config.yaml
n_layer: 11
d_model: 256
n_head: 8
n_kv_head: 2
head_dim: 32
d_mlp: 384
vocab_size: 1024
activation: "swiglu"
norm: "rmsnorm"
norm_place: "pre"
norm_eps: 1e-05
positions: "rope"
rope_base: 10000.0
rope_fraction: 1.0
qk_norm: false
attn_scale: 0.177
bias: "none"
tie_embeddings: false
parallel_block: false
extras: ["capped logits"]
init: "orth"
init_std_qkv: 0.0304
init_std_o: 0.00648
init_std_up: 0.0304
init_std_down: 0.00529
init_out_by_depth: true
optimizer: "muon_variant"
lr: 0.0101
lr_mult_o: 3.0
lr_mult_down: 3.0
beta1: 0.93
lr_head: 0.00743
grad_clip: 2.0
warmup_steps: 200
schedule: "wsd"
decay_fraction: 0.691
decay_shape: "linear"
final_lr_fraction: 0.05
batch_tokens: 32768
seq_len: 256
doc_mask: false
train_tokens: 236300000
steps: 7212
dataset: "wikipedia_en"
MLP neurons of a small language model. Each row is named by its layer, matrix (gate and up: input weights) and neuron, and shows model dimensions 0-63. Each number is 200 + 30 x the weight over its row's rms, rounded and kept within 0 to 999. A neuron's up and down rows have the sign that makes its largest values positive.
A block is one neuron, or neurons of one layer that tend to fire together. Before each block is what it responds to, as a language model described it from the Wikipedia text at the highest values.

Word-completing final pieces
L7.gate19,219,245,185,174,210,242,236,191,217,249,212,190,218,217,205,208,166,231,217,234,209,176,184,201,253,194,169,196,172,167,172,225,155,249,208,222,176,185,235,184,192,134,102,218,176,198,220,163,194,174,167,187,199,207,196,193,165,178,244,177,197,196,237,151
L7.up19,211,212,202,211,207,232,229,212,243,207,217,148,182,162,221,239,142,237,202,185,196,208,234,197,198,205,201,191,202,228,199,239,166,247,201,207,148,245,206,267,215,256,249,254,200,232,221,202,189,201,171,180,176,170,228,184,119,229,197,208,225,161,235,167
L7.gate58,234,222,215,233,192,174,233,282,212,227,229,224,245,162,175,215,142,191,226,235,152,159,189,220,187,214,178,186,156,211,194,170,208,226,243,196,184,124,189,211,214,218,164,193,170,179,188,257,212,217,232,151,233,178,188,191,221,200,217,108,167,200,218,232
L7.up58,169,208,203,210,150,199,226,182,185,265,214,210,203,165,236,151,184,163,203,167,136,199,244,202,232,155,210,209,229,211,232,186,141,185,216,215,200,160,248,130,230,209,189,252,184,189,200,256,180,169,210,226,147,263,200,210,184,177,209,216,178,181,201,262
L7.gate81,213,212,233,267,200,254,237,209,193,198,185,225,205,233,179,163,191,214,190,206,220,201,198,163,174,277,193,159,160,226,152,201,279,190,237,197,233,161,240,204,257,209,209,189,192,186,229,218,226,231,149,199,232,228,178,196,198,296,210,132,185,208,202,178
L7.up81,184,140,203,173,264,195,187,206,204,199,249,187,260,185,188,199,210,193,205,209,234,141,195,203,184,156,148,231,185,221,196,229,170,170,226,218,220,160,217,175,180,184,136,178,138,227,170,176,228,204,220,186,267,204,199,188,257,165,234,177,163,217,207,247
L7.gate103,201,197,236,203,155,206,263,236,183,239,192,182,217,184,167,190,228,183,212,182,147,132,220,159,230,219,229,153,152,181,192,214,227,174,194,255,177,208,243,192,187,208,179,146,231,226,185,167,196,195,163,148,185,230,212,156,217,239,170,164,261,219,214,211
L7.up103,181,170,221,161,200,222,216,185,199,221,195,210,138,182,212,196,194,145,230,183,203,219,209,198,268,204,233,203,168,243,145,196,215,246,130,191,215,203,244,218,278,183,198,201,228,191,170,218,201,198,201,209,200,178,228,188,157,205,238,131,185,175,227,184
L7.gate128,183,208,176,188,163,190,228,214,204,193,160,191,185,200,170,194,166,180,193,178,218,190,227,259,238,163,180,185,182,178,165,183,190,188,221,153,238,186,244,161,237,227,244,201,159,206,204,140,184,182,187,254,263,203,201,191,173,229,194,203,203,151,239,181
L7.up128,239,241,219,217,213,220,222,133,152,168,190,143,223,210,226,197,204,162,195,146,184,213,191,236,231,194,151,160,205,161,159,168,226,248,215,230,219,221,183,190,186,194,186,216,211,207,201,173,144,255,194,160,217,232,137,221,191,115,186,175,222,189,273,192
L7.gate133,191,216,190,201,183,178,149,246,251,221,197,210,186,147,180,184,244,172,155,177,195,169,150,184,227,216,191,178,228,162,225,172,171,190,227,223,231,200,192,264,228,214,234,218,273,179,209,185,182,213,156,172,142,195,218,260,239,273,196,243,278,211,238,216
L7.up133,258,202,223,156,235,147,224,236,190,197,206,183,173,155,183,163,188,236,179,208,226,211,229,187,201,210,206,190,191,161,258,238,181,242,214,213,239,174,186,240,172,220,248,225,176,249,211,202,180,220,232,190,202,184,157,215,190,197,254,250,225,155,214,199
L7.gate168,212,203,258,200,185,189,211,188,191,243,131,191,200,213,261,206,270,168,246,229,207,208,171,184,264,182,235,224,261,155,197,181,216,231,179,219,247,185,225,210,270,204,250,215,235,229,187,226,236,200,181,205,196,279,205,203,219,195,205,229,249,164,171,197
L7.up168,195,224,235,215,190,188,196,236,214,233,205,86,235,182,195,222,233,231,181,177,185,174,264,153,156,231,233,199,199,203,159,222,161,186,149,107,236,246,208,183,244,212,210,192,131,186,144,168,244,183,182,246,173,207,209,166,191,237,211,178,115,201,234,173
L7.gate183,261,246,204,165,163,177,181,185,247,222,170,192,191,152,210,211,167,170,174,148,187,226,215,230,207,180,219,178,177,225,250,181,136,230,231,180,226,162,192,221,216,195,203,179,225,206,160,185,186,150,192,198,237,180,243,190,207,237,186,219,171,173,222,172
L7.up183,205,221,190,176,150,185,186,157,179,205,175,216,227,224,255,197,173,176,178,219,261,202,165,201,143,154,220,255,230,214,246,185,160,214,185,167,188,173,259,183,265,216,200,210,238,184,187,179,239,142,185,184,213,190,234,195,236,242,168,207,159,196,218,222

Word-piece "b" in born/ball
L7.gate12,207,230,168,199,191,211,185,232,229,162,211,148,209,178,207,186,208,178,142,168,233,179,278,156,178,160,247,210,240,147,193,170,225,196,173,207,143,176,202,201,151,147,153,201,222,167,161,229,237,194,160,210,186,243,221,176,206,214,223,154,252,166,197,241
L7.up12,203,233,186,221,207,228,276,224,219,166,195,216,263,177,219,209,163,174,190,212,192,269,176,188,222,225,214,168,176,166,249,158,223,210,191,237,204,230,171,178,238,266,157,163,200,163,198,159,209,172,243,180,214,208,201,202,243,187,146,178,177,214,233,222
L7.gate44,289,249,177,202,191,245,205,201,270,211,194,225,193,174,248,242,206,169,234,238,197,204,223,182,187,247,173,200,262,181,201,178,202,221,200,161,194,199,188,240,237,242,270,272,151,188,244,200,213,191,174,235,224,192,206,213,146,211,184,210,252,219,172,221
L7.up44,221,188,201,273,169,204,231,223,170,231,204,185,211,193,197,208,160,163,181,127,212,165,219,225,210,218,225,180,250,231,186,227,261,212,246,169,164,187,189,231,218,238,174,219,217,190,226,210,230,223,221,204,209,244,261,195,174,214,245,197,225,182,193,181
L7.gate62,189,202,190,243,161,195,188,183,194,256,206,198,292,250,174,178,190,219,171,185,208,181,196,175,196,235,168,205,169,168,141,196,193,156,190,132,206,208,243,226,287,175,173,152,225,213,176,160,213,213,167,211,182,229,180,195,162,182,187,222,203,199,205,247
L7.up62,207,232,214,192,242,198,167,185,223,210,166,207,202,168,239,207,233,198,211,179,200,159,213,172,231,222,180,179,191,177,197,216,205,251,215,217,224,208,209,212,220,171,197,254,206,195,222,192,179,198,202,220,211,157,184,246,156,208,106,212,262,246,212,182
L7.gate139,169,247,199,190,187,170,224,205,196,216,236,210,210,176,171,151,169,199,220,212,236,144,175,223,176,209,194,196,186,210,249,215,268,197,208,186,195,153,211,167,241,231,195,237,176,228,210,201,238,161,222,197,186,293,173,208,206,161,175,219,225,202,139,153
L7.up139,152,255,217,256,159,167,144,220,174,241,211,172,195,141,168,145,179,236,231,167,208,235,202,222,191,190,265,210,181,253,167,211,149,213,187,244,207,201,282,153,240,196,222,228,202,200,163,177,201,206,182,178,208,182,205,235,218,196,249,161,212,197,236,156
L7.gate215,217,201,152,185,204,188,222,200,212,202,172,202,235,177,216,225,161,194,139,207,205,169,180,158,189,231,206,174,206,177,181,205,189,211,218,215,181,200,177,248,188,195,220,196,211,207,105,181,224,216,132,195,186,177,159,246,259,193,164,182,273,223,128,180
L7.up215,253,225,188,195,146,201,188,200,231,179,178,214,220,198,190,251,168,194,199,218,131,209,163,157,163,193,178,157,178,261,180,103,185,238,182,176,191,199,181,189,137,218,183,240,192,159,232,161,160,246,209,200,213,193,158,231,204,211,203,187,220,211,161,240
L7.gate270,192,231,213,228,195,210,218,183,205,255,213,178,244,168,193,224,194,231,146,159,200,241,210,195,150,174,211,197,214,198,179,199,221,176,203,225,211,163,192,232,204,165,188,206,226,161,174,181,199,186,192,212,236,202,215,205,195,164,242,242,179,221,161,193
L7.up270,197,217,179,215,139,277,183,217,183,173,236,202,215,210,141,140,200,227,204,220,159,214,214,186,238,220,209,188,213,154,152,227,207,204,158,167,185,255,203,201,183,219,208,178,214,170,167,210,179,226,214,174,167,158,225,199,182,172,199,185,200,222,202,222
L7.gate332,219,247,199,162,206,176,210,241,246,172,168,196,172,147,211,223,196,194,195,186,131,196,278,148,147,168,230,192,210,164,222,201,191,262,151,241,267,194,191,184,213,161,169,206,188,139,203,194,203,246,249,168,217,261,235,176,261,200,222,243,197,191,190,190
L7.up332,203,218,161,161,212,172,230,189,168,168,227,200,185,181,157,169,224,156,228,178,165,175,219,195,189,184,167,220,150,159,182,220,217,303,188,239,242,218,180,205,239,220,198,236,149,183,189,194,175,182,201,183,216,190,193,227,214,224,205,209,186,188,224,164
L7.gate334,167,177,179,216,286,266,183,222,158,171,197,189,243,213,222,166,225,185,212,198,187,210,181,224,204,232,255,209,218,183,235,144,212,173,189,241,155,221,194,221,185,225,215,197,245,211,171,180,209,202,192,187,222,216,251,198,150,194,223,190,214,167,180,212
L7.up334,210,208,203,186,193,190,231,244,225,276,211,232,241,215,237,194,225,261,203,220,205,206,196,201,195,193,189,213,196,223,219,192,177,201,162,230,219,222,178,222,150,165,188,143,182,219,243,161,147,225,148,240,210,223,221,178,178,209,165,224,250,239,200,153

Word-fragment tokens, mainly "j"
L3.gate76,200,190,195,184,209,224,204,219,220,203,105,190,241,204,211,163,179,199,216,196,117,224,171,253,222,256,196,160,195,225,183,161,223,176,201,203,219,226,195,211,189,134,191,213,142,208,198,154,239,268,213,195,207,184,179,221,160,216,196,181,198,216,239,216
L3.up76,217,232,194,222,207,223,178,237,203,198,211,204,194,183,221,196,254,144,159,130,227,198,209,179,210,207,195,180,201,207,172,191,244,185,173,211,226,196,183,238,207,184,188,233,206,164,177,170,206,173,191,204,219,184,168,160,193,204,203,219,205,256,221,241
L3.gate347,246,234,187,216,245,190,189,212,236,159,170,168,226,212,203,182,189,187,224,214,179,278,174,191,191,239,205,296,197,198,198,250,211,205,179,229,209,178,181,181,215,156,184,217,184,192,194,188,192,202,195,166,192,232,189,134,232,219,131,229,180,152,203,206
L3.up347,181,168,153,262,196,203,218,175,251,219,183,216,221,199,119,158,198,184,266,204,198,198,210,192,188,137,248,222,246,201,214,185,167,125,180,209,156,192,137,227,242,149,197,212,162,183,167,253,213,243,198,207,189,252,180,145,142,189,152,220,213,206,216,207

Word-initial letter fragments
L3.gate14,185,222,236,161,175,145,163,135,171,238,208,220,151,188,210,194,185,161,179,151,170,204,207,193,186,177,239,175,191,182,175,197,232,232,204,210,220,229,252,224,223,197,222,186,108,233,200,157,242,221,222,147,209,212,243,242,212,198,231,179,285,239,211,195
L3.up14,262,221,225,287,157,184,228,233,169,208,183,168,224,182,197,254,203,226,214,159,230,216,225,203,154,225,173,208,159,167,197,166,226,198,199,226,226,234,211,231,245,225,152,232,273,129,191,209,205,161,190,247,203,154,176,177,148,243,229,275,187,213,179,229
L3.gate124,205,218,217,228,165,213,205,205,184,226,219,241,209,208,172,238,194,217,158,190,153,183,244,179,206,171,217,219,205,223,140,173,204,208,182,144,215,206,191,193,190,217,152,123,173,229,232,180,231,235,180,146,171,230,204,154,181,213,207,166,238,211,174,165
L3.up124,215,205,167,214,216,193,161,136,168,207,254,204,212,175,154,233,237,155,187,204,262,210,235,211,237,215,196,231,221,223,189,233,156,168,167,165,218,120,168,212,228,219,206,162,190,203,161,209,208,186,158,172,179,218,167,196,170,203,210,233,222,196,157,206

Word-completing final fragments
L6.gate0,200,209,178,239,169,229,182,167,193,198,188,168,179,129,279,202,190,242,201,184,240,179,229,268,215,152,184,231,227,214,167,204,207,250,212,186,191,193,205,228,222,201,239,207,184,199,191,202,183,200,165,142,185,187,244,269,209,200,188,197,236,141,174,269
L6.up0,156,171,174,205,172,184,194,142,164,235,207,194,238,174,198,169,200,192,199,239,175,217,211,205,185,195,194,228,148,245,165,218,166,271,230,250,217,231,230,249,216,211,128,200,166,140,193,199,244,192,194,196,251,206,213,175,226,207,178,196,175,191,215,199
L6.gate60,199,274,222,185,158,251,198,229,181,226,251,150,257,216,151,224,218,223,221,146,192,210,257,231,181,186,232,144,217,196,219,213,233,216,117,231,260,179,180,164,185,181,200,204,195,227,227,202,184,231,183,191,153,198,175,235,240,192,141,203,164,219,180,209
L6.up60,215,199,249,171,188,244,152,219,234,183,180,249,247,228,169,170,206,203,186,231,187,164,239,260,198,182,209,218,163,204,176,186,216,226,254,262,230,181,180,189,219,253,184,219,224,160,204,206,196,212,242,216,201,167,190,197,134,153,158,155,180,214,183,183
L6.gate342,215,218,206,194,250,225,168,208,223,188,173,221,225,224,229,158,159,209,217,253,190,180,162,194,217,212,186,180,223,214,200,215,168,214,225,189,205,152,202,214,198,196,240,213,231,144,197,172,181,222,201,215,197,244,188,245,224,140,164,170,219,202,219,216
L6.up342,147,174,211,178,159,228,218,223,206,236,227,185,209,213,222,190,143,232,225,186,191,194,201,208,189,230,222,147,227,206,218,205,210,219,217,184,232,156,210,220,192,193,207,243,230,187,155,256,186,224,209,235,165,231,195,199,219,212,206,211,161,187,184,247
L6.gate378,227,221,210,190,183,241,175,210,201,244,208,152,239,237,217,191,183,185,199,231,182,160,165,183,253,177,206,166,231,185,210,173,245,172,222,187,251,202,219,172,219,153,195,196,227,190,163,163,196,225,193,255,230,210,166,213,218,138,190,144,172,176,188,225
L6.up378,195,211,228,200,185,248,179,199,165,208,184,118,194,190,139,231,143,246,190,170,175,173,197,287,198,179,156,243,213,208,190,224,196,190,242,209,153,201,200,224,213,251,218,237,243,193,211,225,206,151,153,201,213,145,237,204,166,212,193,163,184,206,243,171

Split wh-word endings
L3.gate74,169,192,183,198,161,199,164,298,198,268,208,188,222,152,173,191,189,220,166,235,181,207,201,226,197,202,197,179,192,195,242,216,182,215,228,249,224,190,234,182,225,225,205,223,187,163,199,161,242,205,241,225,184,240,233,237,209,209,168,209,236,212,261,228
L3.up74,225,208,235,140,213,238,176,247,211,207,168,188,183,145,192,209,207,267,227,221,211,206,264,191,242,213,204,257,177,215,217,187,220,253,231,244,169,200,200,201,255,240,186,212,163,184,194,184,239,186,223,190,235,218,224,209,238,192,128,270,237,165,241,236
L3.gate117,261,153,210,163,148,144,184,206,222,239,188,176,230,159,156,173,143,167,260,170,162,167,203,245,201,223,188,135,218,259,216,233,206,165,197,235,202,176,238,231,204,236,163,206,178,168,206,203,167,185,180,179,204,156,163,191,183,183,180,231,205,163,187,186
L3.up117,232,177,177,231,195,94,200,204,195,190,181,175,183,140,191,177,179,230,226,227,173,196,195,205,221,233,204,213,237,191,175,215,182,254,167,232,210,210,248,195,200,256,192,256,183,169,208,228,202,166,231,205,165,224,164,215,188,147,176,161,192,172,196,205

Mid-word fragment continuations
L6.gate36,196,217,274,175,220,205,230,172,212,180,224,207,227,268,236,144,166,149,252,148,201,199,222,228,190,250,233,162,243,210,184,140,239,241,215,208,201,194,213,213,184,228,210,227,164,198,191,176,194,188,220,199,258,241,187,191,230,199,187,200,158,248,191,176
L6.up36,202,175,221,215,151,233,223,206,223,183,203,226,213,174,225,156,192,178,187,272,173,147,216,226,225,220,256,198,190,149,185,250,184,187,229,196,182,200,242,172,245,187,241,216,185,212,206,197,244,190,167,175,169,245,182,203,198,189,256,176,223,190,170,195
L6.gate265,204,242,257,229,218,195,238,207,166,203,221,204,235,176,181,163,234,253,145,206,177,165,218,187,193,184,172,202,217,238,230,190,163,227,203,242,185,195,239,143,259,200,246,215,165,185,237,204,196,199,179,195,170,240,240,232,258,183,163,184,152,244,188,196
L6.up265,177,187,247,219,151,226,206,193,191,168,185,212,204,196,171,211,189,215,155,194,187,194,202,199,175,220,200,191,164,222,172,270,186,191,236,127,202,186,234,212,248,235,262,191,184,190,269,254,178,165,202,196,183,220,198,191,159,195,205,183,116,220,179,162
L6.gate291,191,251,230,208,234,194,292,219,182,233,159,228,190,251,218,226,259,209,237,189,176,157,189,222,212,201,198,221,149,203,187,205,201,218,191,210,274,227,259,271,204,229,227,153,195,174,150,161,205,162,162,213,236,186,195,169,237,201,181,135,155,164,244,210
L6.up291,181,200,221,199,223,204,166,201,223,230,131,188,187,193,254,197,200,239,158,208,179,145,172,202,189,202,190,236,201,189,192,184,222,171,210,186,175,185,194,275,186,214,223,179,188,171,221,186,248,192,169,238,206,204,214,183,228,240,209,184,202,102,172,176
L6.gate318,206,186,193,185,195,267,208,200,214,183,228,222,205,183,235,147,242,183,172,230,240,197,229,161,209,265,198,207,158,207,233,194,190,192,204,165,210,197,244,231,202,238,206,180,208,209,228,191,202,165,185,206,160,202,215,217,218,181,153,219,230,180,186,172
L6.up318,159,195,158,186,211,238,226,184,194,244,188,207,217,186,158,190,210,204,192,228,171,206,199,150,211,199,212,250,218,176,173,164,185,224,209,190,197,222,169,211,183,193,153,219,165,229,187,204,231,183,201,191,204,189,170,216,139,214,157,185,207,162,189,228

Final piece of clause-openers
L7.gate9,200,182,232,215,139,197,145,186,194,201,212,197,208,223,191,207,151,217,211,179,205,243,175,221,202,217,214,188,196,184,242,160,196,230,177,203,212,182,169,216,205,224,172,173,248,193,167,143,189,238,176,180,209,250,184,261,159,188,174,221,191,231,232,259
L7.up9,243,150,178,184,208,211,143,202,187,201,202,157,274,221,224,183,176,185,182,223,193,210,196,201,251,200,241,151,177,155,191,228,205,178,222,200,202,207,185,254,192,168,179,240,185,230,218,198,171,194,188,180,177,216,191,184,175,191,186,233,200,216,210,201
L7.gate24,169,232,236,181,183,208,187,247,191,250,151,191,210,140,179,226,164,234,129,215,238,126,173,158,226,243,208,193,200,160,252,244,228,160,222,104,184,207,187,246,240,280,250,228,204,204,192,179,216,236,203,224,173,210,162,180,227,212,221,217,182,224,181,215
L7.up24,263,234,227,176,220,165,216,208,214,230,178,202,172,196,196,196,128,219,199,240,232,154,204,174,193,184,220,227,169,193,181,195,156,197,248,173,214,222,140,164,214,225,185,215,201,161,215,198,191,223,173,128,240,221,161,216,214,207,204,212,233,181,222,216
L7.gate52,179,148,238,250,170,169,210,207,193,200,188,201,224,192,177,206,137,214,149,208,169,201,202,156,218,224,197,194,213,253,181,295,253,254,175,222,202,226,251,193,210,215,225,176,182,190,203,211,235,224,140,170,221,249,244,246,196,216,164,223,202,227,167,233
L7.up52,181,213,169,182,196,186,198,177,239,145,203,219,225,189,218,220,207,227,208,264,186,229,171,226,234,238,196,206,145,234,230,226,152,192,267,197,201,202,186,225,174,197,139,198,231,281,197,174,185,168,234,164,194,180,218,142,169,205,207,173,251,185,212,189
L7.gate111,228,203,187,237,233,209,174,222,153,226,193,217,211,199,184,244,138,235,134,197,195,214,157,229,257,245,178,245,195,194,245,202,185,137,233,207,176,160,231,255,230,191,182,238,243,197,192,215,166,244,212,189,261,195,227,212,178,180,201,197,164,149,193,224
L7.up111,211,243,165,210,251,193,162,228,205,269,209,186,231,220,211,195,210,152,208,218,135,198,174,192,293,204,194,245,182,184,257,237,182,199,223,261,182,228,197,236,181,269,199,194,190,171,234,202,220,236,211,254,206,216,213,200,221,207,227,189,162,160,182,195
L7.gate134,200,186,163,202,266,192,209,229,268,198,182,196,282,173,173,249,184,173,191,185,191,180,183,225,175,188,223,133,214,175,200,192,202,203,268,236,218,162,216,188,224,166,207,208,171,194,190,215,187,222,160,208,224,245,250,184,212,204,178,239,238,170,278,213
L7.up134,198,193,183,208,213,287,216,229,202,244,164,162,191,158,204,197,250,188,167,240,142,220,179,222,221,216,215,159,199,184,226,143,198,232,196,178,238,272,188,209,229,208,251,183,180,185,171,198,209,176,182,179,197,180,205,234,215,189,217,202,230,206,231,182
L7.gate170,235,186,199,218,160,196,168,207,231,188,155,176,190,235,170,160,201,206,212,170,184,162,180,223,185,203,202,223,144,221,236,226,210,185,234,220,171,179,229,252,247,225,192,252,211,210,220,210,165,198,186,171,188,217,253,211,174,150,158,212,241,175,174,184
L7.up170,171,220,211,183,158,204,176,241,291,225,191,193,176,189,166,225,178,240,215,194,149,197,214,228,197,190,215,152,211,175,218,154,220,157,217,216,188,191,175,216,242,189,175,199,169,213,185,173,159,198,215,209,185,259,206,188,230,217,170,230,199,183,215,212
L7.gate187,208,198,197,193,181,207,170,211,211,179,177,210,246,203,233,187,199,125,176,223,187,164,228,162,261,162,178,227,138,176,189,169,239,216,207,198,208,174,212,186,178,142,226,171,176,223,215,149,154,160,194,224,235,180,195,127,222,183,194,228,109,192,175,217
L7.up187,202,220,227,168,155,237,276,188,246,200,149,160,194,159,195,180,219,142,177,281,177,217,193,242,197,228,227,211,170,212,187,196,168,204,180,179,168,146,215,212,181,205,224,168,223,214,198,184,224,183,180,224,224,160,176,160,205,215,202,166,166,163,219,167
L7.gate256,217,204,163,205,210,175,167,279,236,202,184,229,144,196,231,192,178,213,205,150,233,193,172,265,223,241,165,184,221,217,190,197,192,168,184,207,213,154,251,217,207,204,223,235,158,179,261,168,278,225,197,218,237,275,200,188,239,216,191,204,225,179,133,159
L7.up256,192,247,204,161,195,178,204,222,138,194,169,203,187,206,214,195,212,218,180,147,211,218,207,183,178,172,238,162,185,210,195,183,205,175,191,215,243,131,228,201,213,238,145,198,171,182,223,170,201,161,237,198,252,274,233,180,240,138,157,220,224,213,198,222

Word-completing subword pieces
L6.gate8,192,167,251,156,178,222,155,242,245,187,196,209,193,199,197,146,165,181,196,232,198,229,168,209,222,222,255,143,193,251,207,185,205,203,200,146,172,262,205,174,237,129,198,241,184,172,192,210,213,234,218,156,210,242,233,243,179,164,193,201,195,191,199,221
L6.up8,141,231,212,204,173,227,142,235,207,196,189,196,202,149,187,257,191,221,175,188,205,202,179,204,231,198,221,211,250,194,246,186,249,236,190,194,248,213,183,158,200,174,225,213,218,219,167,198,210,215,155,173,224,184,166,287,223,207,196,223,231,189,154,149
L6.gate301,235,251,195,219,185,164,170,215,171,167,136,203,205,236,228,211,197,247,133,188,150,184,176,189,198,219,233,207,194,192,172,213,257,229,220,205,198,213,263,234,167,209,226,232,235,226,203,170,233,161,180,147,225,181,224,243,200,174,161,208,222,219,206,181
L6.up301,202,235,180,212,185,234,190,228,161,191,140,178,196,144,188,183,203,220,236,207,192,242,215,202,217,208,219,182,182,171,179,226,226,181,193,197,169,238,245,175,207,252,243,217,210,213,180,234,156,212,152,192,157,170,197,266,217,191,186,193,224,179,198,211
L6.gate329,236,175,234,199,228,193,228,216,202,217,150,253,167,213,165,147,198,202,190,250,202,175,143,209,257,173,225,177,223,228,221,184,165,172,195,234,221,191,223,214,181,209,220,233,185,201,230,173,243,236,239,167,197,198,249,169,197,149,195,209,212,154,210,187
L6.up329,203,166,181,246,248,230,233,171,253,206,177,237,224,207,149,148,171,253,219,196,259,228,224,222,192,202,227,167,241,232,188,127,167,226,185,169,267,235,211,177,136,209,217,229,195,206,239,195,214,156,173,194,219,192,188,178,168,173,211,236,210,144,249,197
L6.gate334,222,219,190,274,231,204,237,269,180,195,239,202,156,212,271,179,177,193,212,196,184,229,209,174,200,215,246,200,198,138,198,208,194,227,212,243,217,165,227,257,200,179,217,191,191,214,192,208,219,174,208,214,199,291,228,183,201,164,195,182,242,164,187,199
L6.up334,219,190,236,155,129,180,169,221,218,172,166,257,220,187,212,210,218,217,193,217,197,203,260,191,203,214,231,195,179,178,245,230,170,234,192,233,208,186,227,210,202,175,197,200,183,256,209,165,246,226,155,156,184,231,224,219,212,195,269,202,150,188,226,244